{
  "positions": "learned",
  "extras": ["capped logits"],
  "init_std_down": 0.00344,
  "lr": 0.000498,
  "beta1": 0.9
}
MLP neurons of a small language model. Each row is named by its layer, matrix (up: input weights) and neuron, and shows model dimensions 240-335. Each number is 128 + 24 x the weight over its row's rms, rounded and kept within 0 to 255.
Before each neuron's rows, "fires on" lists the tokens most often at its 100 highest values on Wikipedia text that the model never trained on.

fires on: "ly", "e", "us", "k", "ing", "age"
L3.up765 [126 135 142 158 142 103  80 125 162 122 161 156 101 142 141 116  49 154 128 130 107 120 150 137 134  72 107 178 116 105 143 192 117 138 120 133 159 150 147 127 148 113 143 130 131 122  70 109 133 113 136 141 132 159 110 143 132 119 118 147 133 163 136  96 120 118 122 121 115 130 110 108 155 112 108 116  90 167  83 142 137 166 102 154 174 113 138 120 119 143 136 118 176 145 117 144]

fires on: "le", "ate", "o", "el", " b", "O"
L7.up177 [158  30 182 152 128  98 153 131 122 125 135 158 125 140 123  85 141 138 105  95 172 125 151 168 112 115 107 108 133 117 160 149 141 164 100 124 140 139 154 105  91  89 188 122 134 120 114 129 124 107  87 116 142 127 154 146  93 112 149 121 112 103 135 123 161 125 154  85 152  97 147 122 160 144 142  99 148 116 140 131 131 136 128 186 156 128 128 114 119 110 151 166 135 110  71 154]

fires on: " of", "ho", " Ho", ",", " For", " Co"
L7.up5 [125  91 126 102 137 104 146 145 144 134 150  72 147 130 158 129  79 156 136 166 133 157 145 165 144 125 140 139 144 153 117 154 140  95 118 133 148 130 130 139 106  93 150 134 163 117 151 109 105 123 133 132  58 143 146 118 151 157  99 103 176 159  87 151 138 124 169 125 125 125 165 153 152  95  53 132 141  95 115  99 101 164 127 115 162 138 115  99 164 159 111 200 150 123 109 110]

fires on: " so", "ity", "e", "ology", "ation", "\""
L4.up619 [134 151 112 146 147 116 122 129 158 127 159 164 162 115 150 132 147 155 167  98 137  90 142  62 141 118 129 110 111 120 160 202 117 159 114  99 121 151 162 114 123 129 168 162 167 133 107 107 170 135 117 165 114 106 104 134 119 115 153 141 149 108 127 102 117 106 112 123 130 135 106 158 101 144 151  74 124 175  85 110 130 110 108 170 134 136 169  89 122 150 131 129 145 154 119 107]

fires on: "al", "ut", "ur", "u", "et", "leg"
L3.up146 [ 90 112 119 102 137 169 146  92 112 110  92 149 147 121  90  85  68 113 134 148 162 134  95 158  98 150 104  84 113 131 122 143 165 114 133 119 155 142 140 125 141 114 141 114 125 145 126 117 121 159 128 139 147 161 153 120 137  82 130 125 162 185 112 112 101 126 121 148 157 175 151  97 181 133 118 164 132 123 169 135 125 130 150 123 145 162 122 125 124 124 137 155 143 147 114 107]

fires on: "th", " by", "le", "vi", " have"
L4.up157 [133 108  93 134 127  68  82 127 165 117 161 112 116 124 162 117 139 187 104 134 167 132 119 145 133  74 144 123 156 107 146 126 138 109 137 129 147 162 135 126 114 108 145 141 131 115 161 109 148 109 128 123  63 159 158 115 124 101 119 128 182 101 122 137 173 156 134 133 172 155 129 127 156 111 106 118 158 132 135 130  86 131  87 105 117 129 102 171 125 120  77 134 142 140 142  89]

fires on: " of", "ing", "b", "s"
L5.up411 [151 120 115 122 134  98  64  99 120 138 109 129 149 126  93 110 124 152 171 172 132  96  77 126 133  99 142 140 124 133 125 176 126 134 104 104 111 109 128 101 102 139 207 145 112 123 125 110 178 161 100 149 112  93 127 117 138 135 101 125 106 143 128  97 139 145 156 115 144 152 171 166 134  81 142 139  79 125 134  91 117 178 110 145 144 112 142 111 135 182 105 124 132 118  93 101]

fires on: "s", " of", "it", "n", "ar", "us"
L5.up201 [137 107 127 135 144  59 128 120 102 137 150 141  96 143 146 102 140 142 158 121 137 118 136 133 140 109 172  97 167  84 109 165 136 111 147 136 112 101 142 118  86  91 187 151 130 132 115 129 125 136 123 102 127  85 126 105 132 125  88 110 186 120 135  74  99 126 162 126  93 104 132 125 128  96 127 125 128  98 144 110 154 168 109 135 145 133 150 102 174 123 142 110  96 135 118 152]

fires on: "ing", "ar", "ian", "ong", "an", "n"
L4.up518 [135 114 127 126 144 111 114 174 133 117 126 130 175 137 182 174  81 123  99 111 117 132 124  92  92 163 167 116  72 142 155 112 129 129 164 113 103 112 117 131 116 137 140 144 106 119 172  94 133 111 104 132  98 136 141 110 118 109 116  99 119 131 148 127 130 123 139 124 121 118 114 170 154 128  76 115  89  95 129  91  81 153 141 192 175 153 114 148 122 137 101 183 142 117 115 167]

fires on: "C", "-", " C", "c", "ish"
L6.up142 [120 113 129  83 155  91 117 144 114 139 125  89 117 181 214 112  83 102 120 136 100 122 102 152  92 111 170 122  82 139 131 111 148 131 165 132 149 152 126 119 158 155  72 115 167 144 147 123 151 118 134 126 103 125 122 143 131 102 155 116 156  80 131  88 143 162 131 116 125 154 117 143 126 139 118 105 138 120 130 135 142 119 155 113 126 176 110 133  94 155 155  90 159 122 122 160]

fires on: "ic", "ri", "ric", "li", "d", "c"
L3.up286 [113  98 134 144 135  98 158 141 163  79 104 160 102 118 160 111 152 105 194 125 121 125 159 142 123  98 139 169  99 126 127 151 128 152 128 118 115 125 146 121 123 125 150 116 126 154 153 108 168 104  97 151  96 161 159 142 182 143 149 132 139 107 138 112 134 165 172 134  64 110 126 152 118 116  81  63 125 110 159 130 159 126  92 112  77 119 117 129 112 137 147 139 149  81 107 133]

fires on: "al", "k", "mb", "od", "th", "l"
L5.up289 [105 111 111 177 120  90 104 141 157 109 145 114 117 139 116  89 119 145 109 146 111 122  80  92 121 104 158 131  76 116 148 100  97  88  79 126 105 115 123 143  50 124  99 122 128 144 148 147 140 140 133 105 109 123 115 113 161 106 116 120 133 123 103 111 118 126 143 126  87 138 145  98 112  85 145 118 120 134 127 111 137 118 170 135 140 125 160 125 124 123  99 151 101  91 150 123]

fires on: " and", " of", "le", "u", "ad"
L6.up677 [135 121 145 131 177  80 106 157 116 117 106 161 138 155 172  82 108 152 130 124 131 105 162 120 115  94 158 132 103  92 159 158  63 105 132 132 127 112  97 162  82 119 168 113 137 135 165 119 175 128  90  97 145 125 153 152 114 152 107 161 142 127  96 121 115  98 141  95 133 143 172 126 146 143 121 130 117 128 143 115 134 133 126 140  90 139 142 175 101 142 109 153 137 114 129 140]

fires on: "ti", "ni", "li", "m", "ner"
L3.up54 [147 122 137 129 112 121  81 104 127 129 121 105 116 133 132 143 120 147 140 142 127 156 153 123 187 105 139 145 102 137 157 141 158 112 123 130 139 150 135 106 139 138 127 137 106 165 189 114 146 146 104 117 141 104 187 103 117 153 144 132 128 174 141 150 114  80  90 125 128 119 124 137 148 106  82 123 173 105 173 117 108 100  80 140 100 145  95 130 126 140 147 141 127  62 125 144]

fires on: "s", "do", "d", "g", "it", "w"
L6.up630 [116 145 154 116 124 107  75 141 133 144 118 109 110 127 128 162 118 134 127 139 123 126 153 140 137 139 161 104 149 126  94 168 163 143  85 105 146 154 159 115 133 132 121 127 128 205  75 135 137 159 142 116 150 100 144  87 185 106  98 118 139 145 114 143 140 152 121 110 139 114 128 127 154 130 162 141 122  98 112 136 115 132 104  99 142 112 141 114 145 116 126 123  81 137 104  83]

fires on: "p", "g", " C", " B", " H", "t"
L7.up458 [157 136  89 123 143 122 125 157 110 154 136 114  88 146 171 146 136 124 127 103  86 109 130 148 120 152 182 146 164 122 150 167  99 158  87  96 145 120 151 117 134  92 168  83  88 143 152 115 171 107 139 110 195 150 115 132 126 119 153 133 168  90  83 146 112 161 134 137  86 133 111 140 151 116 174  71  77 133  88 134 154 160 102 111 138 120 142 112 121 120 154 159 175  99 115 113]

fires on: "th", "le", " Com", "ight", "fe", "com"
L3.up755 [131  98 112 112 124 154 114 110 169 143 128  93 124 124 169 129 112 148 148  92 135 134 127 162 158 108 105 130 118 141 146 142 143 171 112 107 183 156 131 115 111 107 195 132 155 137 104 111 171  78 108 123 117 117 102 143 102 133 119 127 182  97 134 147 129 167 150 146 138 111 116  85 131  80  99 112 134 148 143 143 120 135 122 153  94 154 101 171  94 120 118 139  82  93 118 135]

fires on: "ant", "st", "ent", "and", "end", "mb"
L4.up148 [130 144  97 150 138 114  94 137 127  83 174 100 125 109 131 119 134 101 137 136  85 166 118  98 148 170 133 140 134 128 120 143 139 118 149 111 107 153 129 126 133 157 168 138 124 171 149 128 155 123 131 191 106 151 117  79 197 125 142 135  91 117 121 135 158 128 127 135 100  93 156 117 105 110 138 104  95 108 146  82 118 117 123 142 135 106 109  99 146 111 127 148 127  51 162 167]

fires on: "y", "co", "ay", "up"
L6.up825 [123 106 130 177 180  99 140 114 101 134 151 126 104 107 107  91 150 112 173  95 109 176 145 105 113 153 139 131 134 176 126 133 141 120 115 131 162 127  90 146 176 118 104 143 142  98 127 155 134 117 105 137 167 121  99  71 153  91 110 150 128 101 171 132 136 125 128 143 141  99 115 153 110 115 129 125 123 123  92 127 149 141 164 177 139 123 130 139 153 141 148 117 153 112 124 151]

fires on: "c", "ti", "t", "g", "it"
L6.up600 [170 103 123 100 107 112 116 110 132 184 138  96 106 112 128 117 138 113  99 115 146 123 133 161 141 148 159 125 112 129 127 142 171 149  65  97 150 120 155 123  94  94 162 113  52 141 110 127 132 129 107 150 155 149 133 138 174 143 112 135 123 145 143 143 115 159 115 100 123 125 157 102 158 134 154  92 126 124 134 173  96 150 149 124 106 118 137 145 128 120 129 139 139 113 100  80]

fires on: "re", "ar", "le", "ute", "em", "it"
L7.up729 [ 91  97 118 145 149 156 101  99  98 118 209 141 119 128  91 132 160 126 136  91 161 170 128 165  92 133 114  93 115 116 107 151 135 144 124 131 128 107 147 157 147 134 131 176 130 121 137 111 123 133 160 163 158 169 141 128 119 139 141  88 102 124 127  76 122 159 140  93  91 146 140 171 136  90 123 119 110 136 138 141 116 138 151 108 129 131 107 143 151 164 133 136 102  98 127 106]

fires on: "u", "val", "-", "ur", "est", "op"
L4.up803 [132 123 133  55 152 116 141 138 127 136 131 135 147 141 128 132 103 105  74 142 129  99  98 126 114 140 112 139 112  96 126 186 131 101 154 129  99 146  87 158 147 117 175 107 172 145 122 128 149 151 113 136 100 102 131 103 128  75 144 137 130 161 106  87 101 103 128 112 131 137 143 111 162 122 108 142 129 116 129 162  86 148 115 146 119 140 151 134 145 137 178 165 141 110 116 162]

fires on: "d", "ver", "der", "ce", "her", "il"
L4.up766 [108 118 114 168 143 102 142 173 163 131 161  77  94 113 136  99 122 130 135 102 112 115  99 152 138 117 126 159 116 108 139 168 108 120  98 115 119 103 133 136  67  88 133 139  99 124 129 112  77  98 103 117 119 104 134 142 153 121 152 113 128 104 122 157 153 165 140 135 118 118  97 159 111 111  86 113 128  95 138 120 156 122 144 133 123 160 120 165 120 148 121 104 162 120 141 158]

fires on: "d", "re", "ay", "hy", "ow", "y"
L5.up140 [147 110 148 144 169 126 170 138 112 132 116  98  99 110 121 126 173 140 174 139 128 126 111 106  86 135 152 151 156 133 139  81 127 158 123 125 127 130 121 136 169 117  97 144 131 119 142 119 139 147 133  93 128 133 114 123 124 111 102 154 142 129 102 148 160 128 150 110 141 143 135  79 118 126 125 132 123 169 108 113  87 117 105 147 164 135  77 113 151 163 131 132 134  98 115 150]

fires on: "il", "re", "it", "me", " 19", "is"
L6.up566 [104  99 110 161 171 129 121 120  88 134 179 143 153  92 152 114  88 151 105 161 154 142 179 113 172 104 110  93 118 190 124 147 128 108 149 156 127 124 127 121 155 110 116 167 150 130 106 110 100 119  75 185 154 119 146 144  90 122 162  94 118 101 127 101 124 126 131 104 100 163 146 176 103 164 137 130 121 138  96 114 111 114  98 122 159 158  99  98 149 158 136 166 107 100 101 143]

fires on: ".", "===", " (", "====", ")."
L7.up522 [131  96 194 137 160 124 152 153 132 164 148 154 108 159 159 107 114 132 174  91 114  86 125 153 132 132 135 133 104 126 127 136 160 130  72 146 180 141 110 113 144 150 102 137 139 194 129  84 117 103 111 141 161 112 135 144 147 114 137 135 108 122 129 147 159 139  81 112  52  83  75 124 107 132  90 139  98 146 132 124 136 115 143 140 139 113 161  87 122 118 130  94 106 142 138 150]

fires on: ".", ":", ").", "ly"
L3.up644 [158 136 121 138 151 108 128 131 140 130 122 174 157 123 133 132 122 156 183 113 127  93 136  59  92 111  99 117 129 121 106 187 130 140  80 116 181 145 142 146 160 125 148 131 101 121 135 100 143 152 118 168 173 180  94 149 107 117 144 155  87 117 113 171 116 130  92 116 120 111  79 141 166 149 137 101 121 182 149 122 127 128 121 166 119 136 188  90 123 108 150 112 140 136 138 138]

fires on: " J", "act", "ill", " Ad", " pass"
L7.up266 [115 117 117 136 164 132 149 117 147 176 184 113 123 159 151 111 143 158 123 125 124 129 130  74 104 144 134 104  99 136 159 114 122 118 126 153 102 150 114 116 160 106 106 144 149 137 140 111 151 107 124 121 104 117 143 154 147 114  70  93 104 145  97 195 146 133 142 113 164 145  92 103 162 158 112 112 166 139 181 116 116  95 149 163 132 182 156 135 163 115 108 149 122 125 134 129]

fires on: " of", "port", "ten", "id", "z", "ter"
L5.up652 [122 146 134 147 127  72 121 165 133 170 114 129 115 142 114 128 108 116 143 111 129 143 115 144 122 102 144 146 142  82 133 123 125 110 138 134 119 136 125 129 111 168 115 131 107 144 134 134 157 141 130 101  97 116 161  96 150 112 103 128 162  92  87 131 161 106 141 109 134 106 104 104 168 120 132 162 129 123 154 166 150 100 151 118 126 146 143 170 112 124 166 103 120 129 128 164]

fires on: "re", "ar", "ver"
L6.up672 [114 157 166 141 125  91 163 182  80 178 129 145 133 126 157  95 118 104 143 112  95 171 171 115 131 178 133  94 141 110 146  90 141  89 106 136 129 116 154 112  95 118 129 113 110 141 133 149 102 116 121 130 138 114 117 119 135 117 153 117 131 159 114  98 159 152 202 142  82 171 157 155 112 139 103 134 133 107 136 113 133  88 123 119  88 130 119 121 127 156 121 114 114 142 137 111]

fires on: "ar", "al", "ter"
L3.up332 [116 101 140 139 115  46  95 132 152 125 124 161  89 106 129 110 118 157 146  89 119 123 116 128 155 103 178 119 155 117 138 141 101  93 110 105 103  97 127 118  82 112 118 116 126 142 157 124 181  75 133 133 126 106 144 144 180 164 126 109 171 109 113 134 143 149 149 147  77  69  91 145 123 111 154 118 138 162 123 147 143 125 142 117 166 127 171 149 131 142 158 130 122 117 131 117]

fires on: "tra", "ine", "ra", "hi", " Japan"
L7.up553 [153 111 151 199 124 139 160 124 162 118 133  80 142  96 166 107 118 145 142 134 145 144 160 129 135 137 142 164 154 123 138 108  99 100 107 173  97 123 125 115 127 115 122 116 103 135  97 121 140 128 105  95 112 115 163  99 155 135 144 124 106 124 125 126  80 148 110  93 119 121 150 134 146 121  90 200 127 105 110 109  97 139 121 147 143 107 113 121 126 123 133 130  92 112  91 136]

fires on: " of", "-", "point"
L5.up850 [136 126 110 112 152  98  74 149 132  93  92 136 123 158 141 140 134  84 111 170  87 182 129 125  95 114 144 123 138 132 137 111 125 108 148 152 107 109  12 126  98 135 124 148  80 136 151 123 172 119 185 127 128 120 148  95 134 140  98 140 138 151 130  98 117 138 116 130 148 114 109 101 163 185 144 200 163 111 164 143 110 164 120 116 148 170 127  84 122 135  91 165 114 113 103 144]

fires on: "er", "-", "y", "ed", "ial", "ic"
L5.up264 [187  64 141 122 185 101  87 181 175 104 129 141 129 151 135 119 148 112 129 151 100 159 128 163 140 104 132 174 120  98 117 160 100 136 141 127 108 102 110 134  86 107 144 155  95 135 153 100 123 134 134 144 171 157 151 121 122 140  93 153 145 100  86 120 108 127  95 135 127 110 149 120 146 140  82 127 125 126 139 119 124 161 122 119 146 175  97  85  88 130 147 160 139 129 110  82]

fires on: " Su", "st", "est", "ru", "red", "and"
L4.up424 [145 171 135 106 124 104  98 109 103 136 186 126 113 107 144 119 138 164 120 118 143 192  86 177 137 122 140  95 117 134 135 156 160 138 143  88  72 148 120 143 129 136 163 143 120 124 121 101 163 104 138 128 126 111 132  77 130 104 143 116 137 150 109 131 178 169 142 130 142 138 118 130 116 103 126 146  86 169 147 102 119 129  80  80 119 148 103 103 115 133 119 172 102  85 122 138]

fires on: "y", "th", "le", " /"
L6.up440 [130 106 110 152 135 104  88 137 153 132 123 133 132 158 102 129 141 119 167  97 137 192 132 142 154  92 158 143 127 114 169 144 128 136 115 124 139 142 161 143 114 140 155 122 106 147 159  91 147  99 111 135 124 129 145 106 145 128  88 103 145 108 104 118 164 139 158 115 129 148  95 128 149  75 162 112 130 161 153 121 102 154 135 130 105 138 116 156 177 117 110 107 142 125 130 131]

fires on: ".", "ed", " The", " ==", "==="
L3.up233 [133  88 133 119 126 102 141 124  83 149 131 185 133 149 152 108 130 131 179 115 105 125 139 129 110 127 135 122 107 140 120 192 133 137  94 151 106 154 135 101 157 114 131 162 120 123  95 125 163 124  98 153 171 134 132 110 122  20 128 125 110 108 104 138 138 121 122  97 100 118 103 135 104 180 170  87 109 139 121 100 171 102 150 139 156 117 170 156 108 153 139 107 108 108  96 109]

fires on: " can", " Gra", " would", "ly"
L7.up398 [176 138 137 119 115 110 114 136 125 151 159 145 122 159 146 131 117 109 134 133 153 144 101 125 140 141 123 139 123 152 117 177 108 163 156 137 135 116 138 130 127 140 134  77  98 112 121 118  71 103 138 134 114 104 136 105 146 132 124 126 106 122 129  81 139 154 129 123  98 122 111 136 129  70  99 102 137 166 138 138 155 107 128 107 130 148 106 110 114 113 140 133 130  97 112 107]

fires on: "le", "ra", "na", "tra", "ing", "gue"
L6.up359 [146 126 163 159 108 135 170  86 146 124 144 126 152 127 109 141 131 143 108  94 148 101 174 142 115 154 180 136 143 152 107 103 141 115  96 155 101 120 130 126 120 140 136 106 128 131 149 103 116 146 123 149 132 140 179 168 151 105 116 118  76 153 118 128 103 159 158 110  97 134 166 117 127 119 110 108 112 110 147 137 128 160 119 134 136  95 106 108 118 144 126 138 142 115 138  95]

fires on: "ing", "k"
L3.up498 [145 112  88 145 131 131 132 128 100 181 102  98 148 142 145 145 130 143 109  96 107 119 146 128 105 113 161  93 103 140 143 114 128 126 129 129 124 172 103 131  94  91 119 140 121 155 128 126 159 133 146 132 140 135 140 109 100 104 156 129 169 109 162 162 129 132 103 117 139 116  83 150 128 101  99 106 111  92 102 130  69 157 188  96 156 130 156 131 109 120 129 149 128 127 109 114]

fires on: " |", "===", " season", " ==", "====", "\n"
L5.up36 [123 144 153 103 154 134 129 135 128 139 142 126 145 128 149  98 103 140 144 107 138 114 131 115 117 106 133 115 115 126 119 131 163 128  68 134 175 182 160 161 131 116 139 165 130 146 108 148 124 123 126 150 130  59 175  93 137  87 130 125 161 137 116 130 169 132 109 140 117  73 117 112 160  94  86 120 124  89 103 141 128 172 163  98 174 138 131 119  96  91 110 147 144 109 136 130]

fires on: "f", "e", "c", "b", " c", "us"
L5.up727 [115 141 153 123 124 125  92 161 144 174 140 162 113 134 167 115 112 127  98  86 127 100 179 112 132 102 120 134 122 107 146 137 112 109 163 118 135 123  93 110 161  78 128 131 141 108  69 152 159 165 124 112  95 137 145 134 150 109 133  99 127 100 119 103  96 117 154 122  99 141 120 135 107 173 119 114 121 111 110 132 167 133 115 111 101 124 118 124 138 163 122 101 194 147 114 109]

fires on: "d", "th", "nd"
L4.up737 [ 97 126 140 135 159 141 102 144 144 161 127 137 124 132 115 105  99 108 125 108 111  87 138 136 126 124 131 155 136 149 101 170 153 144  83 137 135 146 103  95  79 147 118 167 107 152 150 100 124 109  90 121 139 103 101 111 149 136 127 155 114  98 139 105 139 126 151 122 134 133 122  97 159 118 156 137 121 157 161 128 106 168 134 111 102 142 143 144 154 138 136 123 188 128 142 114]

fires on: "s", "A", " vi", "'", " a"
L7.up555 [116  88 161  86 173 117 137 146 118 187 113 179 107 160 140  90 152 116 125 149 120 151 123 122 128 108 126  96 121 163 101 108 127 162 113 158 184 147 134 110 155  83  55 157 154 119 102 103 133 156 113 161 170 142 107 169 103  90 101  91 156 126 153 148  99 102 123  88 129 164 127 129 111 129 163 134 129 146 179 125 149 160 100  96 149 142  89  94 109 118 189 112 145 132  91 114]

fires on: "A", "a", "y", " a", "s"
L5.up196 [174 124 142 121 139 121 126 190 136 107 114 156  90 149 113 130 105 117 122 111  99 127 135  92 140 113 130 169 121 142 133 120 101 171 149 179 147 148  99 119 164 126  97 125 111 172 105 125 169 114 136 156 131 141 114 155 158 135 106 130 181 164 150 137 163 112 168 140 118 179 142 124 172 101 116 161 108 100 136 108 119 158  97 104 105 114 108 149 149 134 212 136 128 122 123 126]

fires on: "at", "d", "ri", "ol", "il"
L5.up546 [112 100 125 131  96 126 140 154 147 110 130 144 100 128 125  96 151 110 144 130 117 135 140 121 136 128 154 144  90  83 118 106 103 126 114 145  85 123  82 140 133 140 148 108 120 177 156 108 124 119  91 109 124  98 172 113 173 146 111 100 119 132  71 124 109 134 166 114  98 134 162 161  86  98 103 155 139 135 151 176  94 127 127  89 122 108 101 147 150 147 134 177 139  58 122 155]

fires on: "u", "ate", "t", "le", "tri", "c"
L3.up754 [118 141 126 154  93 146 172 114 136 123 124  87  99 131 154  99  96 114 113 143 168 134 143 147  89 137 143 109 131 142 111 163 120 143 130 130 126 120 208 109 104 139 203 128 124 142 100 109 166  91 106 116 140 121 125 150 139 101 167 124 135 103 147 145 148  99 136 115  81 101 126 144 166 105 107 119 130 143 118 149 139  84 125 174 130  97 126 138 139 113 112 160 176 114 117  78]

fires on: " States", " as", ".", "as"
L5.up239 [133  87 141 115 153 134 116 152 138 130 115 138 133 130 142 113 117 148 109 133 132 113 126 116 141  59 133 124 164 147 125 144  56 139 117 153 155 126 106 108 146 100 184 138 102 127 155 114 145 111  92 167 122 111 149 159 148 126 105 139 167 114 138 145 137 128  74 134 148  81 157 145 158 129 112  99 116 135 130 117  89 122 159 123 154 139 117 140 133 109 157 176 158 112  84 147]

fires on: "ing", "t", "it", "et", "ic"
L7.up800 [163 104 136 145 154  86 102 117 127 146 178 105 108 113 140 112 119 141 129 114 131 108 117 139 137 133 112 114 140 145 153 153 105 136  91 121  97  97 120 116 130 136 148 124 116 101 141 121 124 125 126 139 120 144 152 169 167 144 116 154 129 101 146 140  89 116 121 103 112 157 187 123 129  92 156  95 130  89 117 124  93 132 132 121 138 120 155 123 138 116 121 149 129 121 134 128]

fires on: "ph", " of", ",", " an", "g"
L7.up599 [144  93 122 197 152 115 144 146 135 176 133 110 141 137 121 112 105 126 133 158 109 154 157 157 133 114 122 188  56 141  97 127 119 123 124 125 166 155 134 144 104 110 149 177 136 141 145 119 100 126  99  99 111  91 143 127 162 150 109  82 148  84  96 147 127 101 118 144 125 167 100 175 157 102 116 143 145 120 172 167 130 194 148  98 151  97 156 149 138 116 112 134 122 119 135  83]

fires on: " |", "P", "C", "F", "if", "A"
L3.up573 [105 140 136 134 127  94 139 116 144  89 165 121  63 147 180 119 143 158 101 108 124 128 184 112 120 120 111 116 126 135 132  95 156 133 146 137 107 122 111 115 125 118 130 107 168 144 147  67  97 120  99 154 115 136 105  95 135 101 160 141 135 172 142 120 158 154 161 139 142 154  98  85 134 112 136 185 126 112 132 108  68 170 136 155 181 125  98 120 144 146 148 118  90 120 138 112]

fires on: "age", "d", "ver", " win", " of", " version"
L6.up409 [138 165 121 108 140 143 121 151  90 141 147 127 134 156 155 132 113 126 116 122 121  99 133 135  86 102 126 130 135 168 106 127 136 178 123 150 143 127 109 128 138 129 114 127 109 124 161  99 116  86 149 118 146  99 152  96 134 148 122 116 140 119 113 141 174 145 161 105 142 124 114  98 157 135 144 148 151 115 169 137  99 173 136 114 108 126 118 114 174 125 117 152 143 144 114 108]

fires on: "e", "fe", "dy", "me", "k", "se"
L6.up70 [143 132 130 132 182 109 107 144 124 104 122  99 188 147 118 153 145 164 111 130 136  73 148 124 106 136 134 127 115 129 134 142 149 143 159 117 152 119 120 145 126 138 120 106 146 142 114 116 147 138 169 155 126 100 109 102 106  84 117 134 134 103 106 134 115 116 112  95 141 183 124 194 108  94 172 138 104  89  96 149 108 108 155  93 128 111 157  95 101 122 127 157 114 116 119 126]

fires on: "ate", "d", "th", "der", "z"
L3.up505 [112  97  79 135 123  75  90 125 126 131  90 139 134 109 133  99 102 137 169  72 103 130 159 119 169  88 124 148 147 117 159 139  95 132 137 145 137 121 133 138  96 145 150 135  94  99  69 118 125 139 102 145  95 151 122 148 145 113 138 113 110 122 111 156 137 168 146 151 106 124 142 174 139 129 152  71 136 150 129 148 128  70 133  78 105 135 107 189  70 135 144 138 149 137 127 185]

fires on: "vi", "re", " di", " is", " was", " &"
L4.up112 [114 137 149 111 130  59 134 106 154 141 138  98 147 109 126 110  87 100 121 147 153 131 138 120 168 152 181 135 115 131 153 125 126 116 147 155 125 124 157 120 109 110 113 134 138 167  97 118 141 121  75 144  88  99 166 118 135 101 100 106 106 123  85 119 183 142 197 147 115 210 127 136 133 126 128 143 177 142 121 133 125 126 109 110 114 107 101 168 142 114 141 125 108 108 140 101]

fires on: " |", ":", " (", "=="
L7.up152 [148 159 127 174 129 116 144 124 120 167 142 119 136 126 167  76 130 143 129 139 165 125 156 131 103 118 139  74 118 138 153 129 131 149 143 155 119 136 123 126 105 113 145 142 132 133 121 135 119 151 114  92 165 136 114  70 143 141 149 104 126 130 140 108  79 160 138 147  67 137 125 138 133 160 144 114 119 145 131 171 140 172  93 126 165 126 116 137 157 137  81 123 123 109 133 132]

fires on: "t", "el", "il", "l", "it", "le"
L4.up863 [136  90 128 126 126 138 146 135 112 123 116  89 141 130  98  57 103  82 130  91 146 103 109 117  96 159 127 137  79 122 175 172 116 106  82  93 191 113 144 124 114 105 145 119  77 134 148 136 154 135 147 132 151 157 141 146 154  94 100 113 103 114 159 127 114 137 144 124 126 143 141 101 131 128 114  90 118 156 148 117 152 103 131 166 143 150  86 156 129 113 141 156 129 113 118 133]

fires on: "ar", "al", "d", "or", "unt", "der"
L3.up657 [126 104 145 161 118  82 101 104 132 115 143 131  75 101 149 128 131 109 131 118  80  85 198 183 145 140 151 152 147 115 112 161 108 143 129 112 146 217 123 146 122 123 147 104 117 137  88 142 113  84  96 126 118  92 121 134 176 158 147 130 195 128 145 117 136 135 165 121 139 102 103 160 137  95 149  83 130 111 129 101 131 126 117 127 140  86 124 170 126 159 151  86 117  99 142 101]

fires on: "ph", "ly", "ron", "il", "ip", "ry"
L3.up254 [127 143  97 123 116 149  83 132 134  90 107 116 141 134 122 148 103 113 175 150 105 142  82 124 116 107 112 137 147 141 128 151 147 141 168 110 148 135 142 109 138 100 165 138 132 152 142 119 114 100 122 144 149 125  81 106  72 121 150 139 127 153 107 104 143 113 112 122 140 115 107 140 146 129 121  77 112 157 118 112 127 137 180 160 152 142 140 117 118  94 138 136 100 108 113 130]